config.toml
num_hidden_layers = 12
hidden_size = 256
num_attention_heads = 4
num_key_value_heads = 4
head_dim = 64
intermediate_size = 1024
vocab_size = 512
hidden_act = "gelu"
norm = "layernorm"
norm_place = "pre"
norm_eps = 1e-05
positions = "rope"
rope_theta = 10000.0
rope_fraction = 0.25
qk_norm = true
attn_scale = 0.125
bias = "all"
tie_word_embeddings = true
parallel_block = true
init = "normal"
init_std_qkv = 0.0289
init_std_o = 0.0
init_std_up = 0.0289
init_std_down = 0.0
optimizer = "muon_variant"
learning_rate = 0.0194
lr_mult_o = 3.0
lr_mult_down = 3.0
lr_head = 0.00671
warmup_steps = 66
schedule = "wsd"
decay_fraction = 0.59
decay_shape = "linear"
final_lr_fraction = 0.05
batch_tokens = 65536
max_seq_len = 512
doc_mask = true
train_tokens = 347700000
max_steps = 5306
dataset = "wikipedia_en"
MLP neurons of a small language model. Each row is named by its layer, matrix (down: output weights) and neuron, and shows model dimensions 80-175. Each number is 128 + 24 x the weight over its row's rms, rounded and kept within 0 to 255. Numbers have three digits each.
After each neuron's rows, "fires before" lists the tokens most often just after its 100 highest values on Wikipedia text that the model never trained on. A number after a token or word is its count.

L6.down253:128134150116118108128126121104134119130153105167107125098084146138100121129105147116115116124135149146161107115114118110096164138140129148131110129104119121134163101152028144101102132127106135087166117099108081130134149124138086122145096157158139121160138131121138134109100152117123126111
fires before: "t" 28, "s" 14, "th" 6, "p" 6, "l" 5, "m" 5

L6.down775:130141130141129109098116131140102104110116089119143125132159093122128112087121127120107140122131110093132072121142136137080130125161162158127161119136154116110115171148144160140137115170117176144150142107116158124081109130120135153121171144118137132079089093148137130165121131175122101151
fires before: "at" 19, "d" 15, "ed" 10, "an" 10, "ing" 9, " of" 6

L8.down786:167138111128159130133140081109145083120140093104121169117170115111132104114145144125138143126128110122136126145129130148129063147107150150132111082117142104095151132125109136160102083149107113132124128139139084093169099106125114109099103171122164147157157149113147125158151118148142139130
fires before: " |" 21, "on" 8, "or" 7, ":" 6, "p" 6, " |\n" 5

L3.down791:129144121147154129096099150167093154105101150124137104132144097192151151111106115126128104121165087123111089164140148148145125127094094124162171129099134173126109094144142107143129116082155143137099150143115089142132157123147112137088123154118113139167108115170139146112083113127059144142
fires before: "z" 17, "er" 15, "ly" 14, "it" 5, "t" 5, " " 5

L8.down782:116127127121094159148101135100118137156153132111156105167116177121128094074113146056166123115073134096169122160133151107091145139127133091118102099108148120133120106156116169146152108131159119126163099135136145135093150087103123113110141163148117146133139173128088118138116131121151119122
fires before: "v" 22, "it" 13, "ies" 10, "m" 7, "am" 7, "s" 6

L7.down1018:141123156175116125157146153135158131125150145114124126136094141143132139091113109121098115147114103102110114154065130097135098104117099158114114170150120132159120139129110105156159144137123157162099120099134111131133152168140093126129131115162128106100139117071138156099135157144173141144
fires before: "k" 13, "t" 13, "y" 12, "e" 11, "ro" 6, "i" 4

L3.down987:136159120093121137110165073099121108110150139139137112085097115165151123140136157113144150177139143136111156183106140146125124127131084142159100176124142113125094160131140121162130105110097099141143101112112156129123103124135141098111175102142111168146157143108150099149095124162123136123
fires before: "an" 27, "p" 11, "t" 8, "al" 6, "am" 4

L4.down392:118143126124087101127094142101121085143118119163126135072134164151125123108095136125124115107137128125131091177179113110082133116089163117119106126146143133122140110102127069166122134133185113141150096144130139094117145147150138167107091129110165091120127108167145089147139104155150131130
fires before: "ip" 29, "ow" 15, "n" 9, "i" 5

L6.down824:109133130124104091149111086119139090138140115087154096116103118117148131149119183094114106104106120128106119112157125145113163116098104185134128136147128134188115110135058140115105067118077092105093101132127134119145134148092108185120138128152107142156141168132118174137090170166113104130
fires before: "en" 29, "an" 11, "k" 6, "s" 5, "e" 5, "p" 5

L7.down426:114114102176147167144129143152138125098098148164093149131147112133130078140120135116125106099166098086095157111150110108126110134139148140124129138140184102126064106178121141170096116144153125134175109130121094148129148127122097109147130115112130140104130125131078168089154174166146093130
fires before: "ed" 23, "ct" 17, "e" 10, "ent" 8, " |" 6, "ing" 5

L4.down425:132118156122125150120131086165112148108133082140154138104124150100138149137100133107164114117133101098132120110165116105089130175108177114136141147090120139130111123099154124148133089124112126100107072124140125140164115124123162130133163080140156087107131079132121112142134131107136167126
fires before: " " 59, "ember" 11, "es" 4, "," 4

L7.down236:117125118161140127114107170126144140070134126129108193096106130125148128146091126131104134156179117157131107131074146109162137097119131162114114096155125129140099160122156133149182148139145174140073097137127125140137168183148133128098144114152106154157101147140104123138163128126107158124
fires before: " " 38, "ary" 21, "e" 7

L7.down820:150118134152137161070143142129159107110163142140104128113144142109114132156110118116127145098088108094125120133149114147140139133093122134084125130085122103102101120129129118109159117118137136120141140176092181107132125154128161149128118139124138065148124120123119082129120157114146084145
fires before: "on" 15, "ic" 14, "ia" 13, "ian" 10

L8.down425:125175124109150138122124117111111157180088144124067127144192163110138115121183103103121147140133127162117142140157116089134114139116183165149110129156116093132105140107081096138128124127145103151111139113115140087132145111129158113102091157125161126111100114122148143140121142150164141176
fires before: "e" 17, "h" 16, "es" 11, "ent" 10, "at" 9, "s" 5

L6.down156:118104154139094115169150101120128134124132135131164119125149139136115072170129122153113112123136188094139081128096135086126113120124122138156106104091135150120101163118138123110146120088098114120108161148152148099121138145133157128127161114161157186161117157131067117108119161141139147132
fires before: "is" 29, "r" 19, "re" 12, "an" 10, "ir" 7, "as" 4

L3.down508:096110140092100132145149112155134082154153140128169165124116158152131109137112125137124101118156119169150139125114162100116083092156127159145113155125107098118139102085147123136125134157114145124128102166143150155120192182142137152136129131115146092136131087103093106120144136128132142118
fires before: "es" 22, "n" 17, "i" 8, " |" 7, "m" 4

L6.down79:105194148110117124140148114145133104125142131167150113132098179141125157127163127182128117137150117161104124118170108106132109120146132121155087101116116123142125065130143149106146080101116133128142119097074129099146153076152143147172106163120104175150124131123188130164124081122127103139
fires before: " " 23, " V" 12, " P" 10, " N" 8, " T" 7, " G" 7

L3.down689:101152127139104133141109144091121133131135142125142133125191152135135115102092112132156113118101136145105112152123124151119109127145179132123113155165127118148163088143154097097098105133084122157141161115095148117136102118116091117138145135104169117126103150147136126130143147138153147157
fires before: "ac" 16, "l" 14, "e" 11, "at" 7, "g" 7

L6.down754:130145116106137127134201072124132179138118092172106176128118121178117121155122158107117148147131125115149109115117141160143132120148137131112121117094114136085128133146148138134083115050092132121135089139110084096133123114140058105135146142147136138133111131113162123106118132144111100126
fires before: "f" 29, "m" 13, "r" 9, "c" 7, "t" 6, "i" 5

L8.down918:135112105138118157150224125138133144143170127167124163138123134141148170134137101141160110165073130116152130130158150128154173108094159090134097106137067117149110121135160110113100099143148137141129138149107143121147086196133150114115118131110105131119088149141140132119123131133138106105
fires before: "y" 27, "ic" 20, "i" 14, "ia" 11, "e" 5

L6.down19:113111103121092099093141111104152151126144120148104162135122098127135095081132121163155167123128115164128130172133106122109117161111125112113134117153165150061115171167128115140135119147123165130151123160117127135112121139128110167130121122140119108139135109103121118161095138122131107153
fires before: "e" 39, "t" 5, " the" 4, "end" 4, "ary" 4, "ion" 4

L6.down831:128161150082138123138100118121102158129136146097103130143117118114148160130134110150088126130147101109143118134134059165147118107149117106149121115100116164123152083132145096153134127111140161098103158094111109144122121117169113135135153131125097165103167120097131149130114113165161121139
fires before: "or" 14, "e" 13, " T" 9, "es" 8, " N" 6, " A" 6

L6.down593:169102130136095151110139121139126139179135125133110138142176113109140141137120134129139149132090101106150154141134123130099122146121100117093136182116079106068118159134159170078135121103147143077147117085130104084104098146162133115115125090100159092149129091153143123113131143102101156135
fires before: "e" 20, "and" 17, "ish" 12, "ch" 8, "er" 8, "t" 5

L7.down614:111108118161137171141152114144082113135130125156099135147093123105175114144147157098107116140183078081118115129117143096167136114123084166124067107143104132133095094123141132118134139125143154146165103116106125186121139111164100114138124119132179141146145117117139123126119145140180127164
fires before: "e" 19, "ed" 17, "ing" 13, "es" 6, "ers" 6, "er" 6

L8.down240:156088137171136136165120103130147101171115156123127112162096115143124144154137151141117137089131164072098128154156138133170094133111097146138149118101132170125127118108153122107126126166101132120095116111112094157140071101095084117121069161109153171150101147140099148129152133130133154129
fires before: "ard" 19, "or" 13, "r" 10, "he" 5, "on" 4

L7.down721:152089142139123169134155099137157099084107112129137166089128078119178124152114125145157112118089163114111150089144127094139145105111140144131116140142105123172118158137102126071104179114103109100115132175146209141133120130131140129121160156126132140116117154129111147091110133139149144111
fires before: "e" 13, "p" 12, "an" 12, "en" 11, "w" 7

L3.down658:115130151129106163132129118165146134140150075121118156101112078144135141126140112136106127123154118132143148121156127109127108146094124087092149152125156121138127145092125118105151107115083123141146093104110158147115100164125135129186142082129108061080171164098116092153092127094118146158
fires before: "g" 33, "al" 19, "th" 12, "re" 8, "ent" 8

L8.down251:167128050131127147104120112170165126128174131102157157088085147163110147146104136124119127157117088104087101104130165098138122134150129158159089132156119156143091125121145103146126153120143085150144090137143105129114149141129096151120164097160131097124134162134127126096182154126097107167
fires before: "t" 19, "-" 18, "d" 9, "n" 6, "e" 5, "==\n" 5

L3.down49:135113122149123131137137117153191138119192171102128101136131110150108134106156160131094124131143149106113129134122114095092100118116110098128107143095146113103139128151132133127137134133125089147112130143174154142112118181162098134170133095132131110131140106127115127153108151140164082133
fires before: "en" 36, "al" 14, "y" 7, "re" 5, "ial" 4

L8.down867:101080139143098145134133166152152191112160177097135103128102160110176104121146146092155127116122145106123119118130074135150114121113128133131164154092095124132154153169195135103100097064144117175144099066097153129122104108144116149143137105120135085119153119129167116165101124079146196155
fires before: "ember" 38, " the" 13, "r" 9, "p" 8, "ust" 5, " " 4

L7.down730:142132108113113151139121154145122118136130131161127120124131124141196122190148075153131145124123115108156138096134110125157124173126139118111117119099149123119133096148147131125101138125155144127149183130081116118194142159122138139132126138143128100133101144096131116106147135162136082108
fires before: "am" 20, "ed" 19, "re" 16, "5" 8, "ew" 8, "4" 4

L3.down518:134153108172109124160216138112118125154109109135124127085160122142142102129131122134120131104140117116156114146113118122099133106094130149153113088118132115120116117141118120136125141125127147111138079125136123150140088117083135185146086126113115138144065121145080134139139169154156103148
fires before: "e" 22, "h" 9, "t" 7, "ent" 6, "m" 6, "he" 6

L6.down747:130083121144142141090116114171124125121144120148126110129132105099148138110153119073139137178133121095143122145116162123135119128118112135112138136090115137178107138103130106096138128153138135121121100105120116121106150120161113119115118133149152109113098103139100131099116119129149144166
fires before: "ord" 29, "t" 12, "e" 12, "ial" 5, "ip" 4, "r" 4

L7.down115:134135120142142144106095127159152131138152105104129125143140109110139097093179099108090142116119120113133138149155183136105130086114071096105111138164126166075137163146147086110125068135103167092126081132118114142140147127155063112132083082123154156137113120157131140118141187169164133160
fires before: " " 48, "==\n" 5, "il" 5, "ation" 4

L3.down550:142130090128106118135102122130110074113116111125102105119154115108106083154166095100090157126140142129117113132116130176114134119150162148114111112136165138132150078113142139172132113130091168144075122099091164136129112159095087140170130084126144117142115118121132146126153137154144084107
fires before: "nd" 34, "re" 9, "6" 6, "1" 4, "ed" 4

L8.down494:120124160123112143151115104148128127112067161101139164081148140141122111105166143084148111145118107148124162128106160126147128107130162116116133139165105123141136141159096111147112133121128132062159148118133164113101103115171128145144106096182117180163135081113116082171114052131127155138
fires before: "\n" 47, "\n\n" 11, "ing" 9

L7.down924:101135147140140161138149129152146144146142123124091135130098143093097150089130120098206123101112163123101092169098163143123124092115113121127134131168151131135141100101129142144107188116136129121169112126150133158123160128095143158161173096141135172178164160108150104160133115102111107097
fires before: "p" 17, "\n\n" 17, "ies" 15, "m" 12

L6.down305:157169125103123080147130146115130128178199085121130105125147178101133118139103132144063109164160120102131135153092120138163103121159142150149122093140114148130116085112164141119138102117151114133172163128083116094101147182136143155118106122134154115145113125150133128153118121108116099108
fires before: " " 19, " A" 9, " T" 7, " N" 7, "ay" 6, " D" 5

L4.down842:160100107134115155135134123128087146130124145130133145105138091096137149158100125128119159122107134140140127132127129134149095162141129125133164115140147116128092161123173127125142108136134138141160129181114106140143141134148081154120132121112138177148097127110100099155131076108178118157
fires before: "e" 30, "t" 14, "f" 11, "s" 4, "ard" 4

L4.down420:102118075101164120125168122112129125128151136146090132079104084139167137141102119153103122127166118129138141150105116102154156132098179141111103119140129120116097163146136137120152110108133131101100152105116104163153149132098125129155137137132114081109122181122164115125089136084079155145
fires before: "e" 20, " " 19, " the" 14, " to" 13

L7.down243:094104134119136160170094178085132111145147158069160178147128151141088140120132141141153090145117150128067130107110144106111173136110145154117164116118142135125153096137104157127129129146115145134139130105148128115118105136113153130125152091120131206117090117118118131172134129097158169128
fires before: "\n\n" 26, "{" 8, " of" 7, " was" 5, ":" 5

L3.down108:124162109096162126119082123076162115095129115151138108120140109150140146167119094186124167126170139118155075116154129119109122153136104105157100151096101112108116131115108109155135130127109180136151137132131148125083138140145156133106129105106162156154064142173137108134129092102100196098
fires before: " " 24, "t" 16, "ment" 14, "y" 13, "ation" 6

L7.down783:149158130148149181108165170146128159171127082123117161128126124146171132120116151102134090177117080124147128131111121143111133109128168149142070091153121122140138151111127062167117138139108149161123126140145132132126109148133113134088109148139140163155112143134151114123150125156136137150
fires before: "it" 42, "e" 7, "s" 6, "u" 6, "em" 5

L3.down872:136169139135122117112146090133154105149103103142113081134128139105134102109109131136144130126119159143153111140154137121161102137120145126142115120070173107120100127107094103166119104157125147081103131118180141123151156154123168099132105170120154124137104161138115096084131121146128142099
fires before: "al" 33, "ow" 18, ":" 9, " |" 6, "s" 6

L7.down799:149124090122113126157161091128125145130168104150120137094163100133155157130110113121118155166130115109116142117077144129164149177098081151139170120142104094129097092129113161151148160137167125143101146140112127119058139130144107117122122137129129117168130143119165098120108139158135147135
fires before: "re" 23, "an" 15, "al" 10, "d" 9, "is" 7

L3.down503:133154126132119131098135120118100122146135118150135163168115121177132119107098124122136117154100138137152117100122107127091153116116164130113126106067132128133154099135161130137086097161103151105142105097098119109137136146118160110165144107121144095128103093132168106136120136150107168068
fires before: "ed" 21, "ation" 14, "y" 12, "ing" 7, "ic" 6, "ist" 4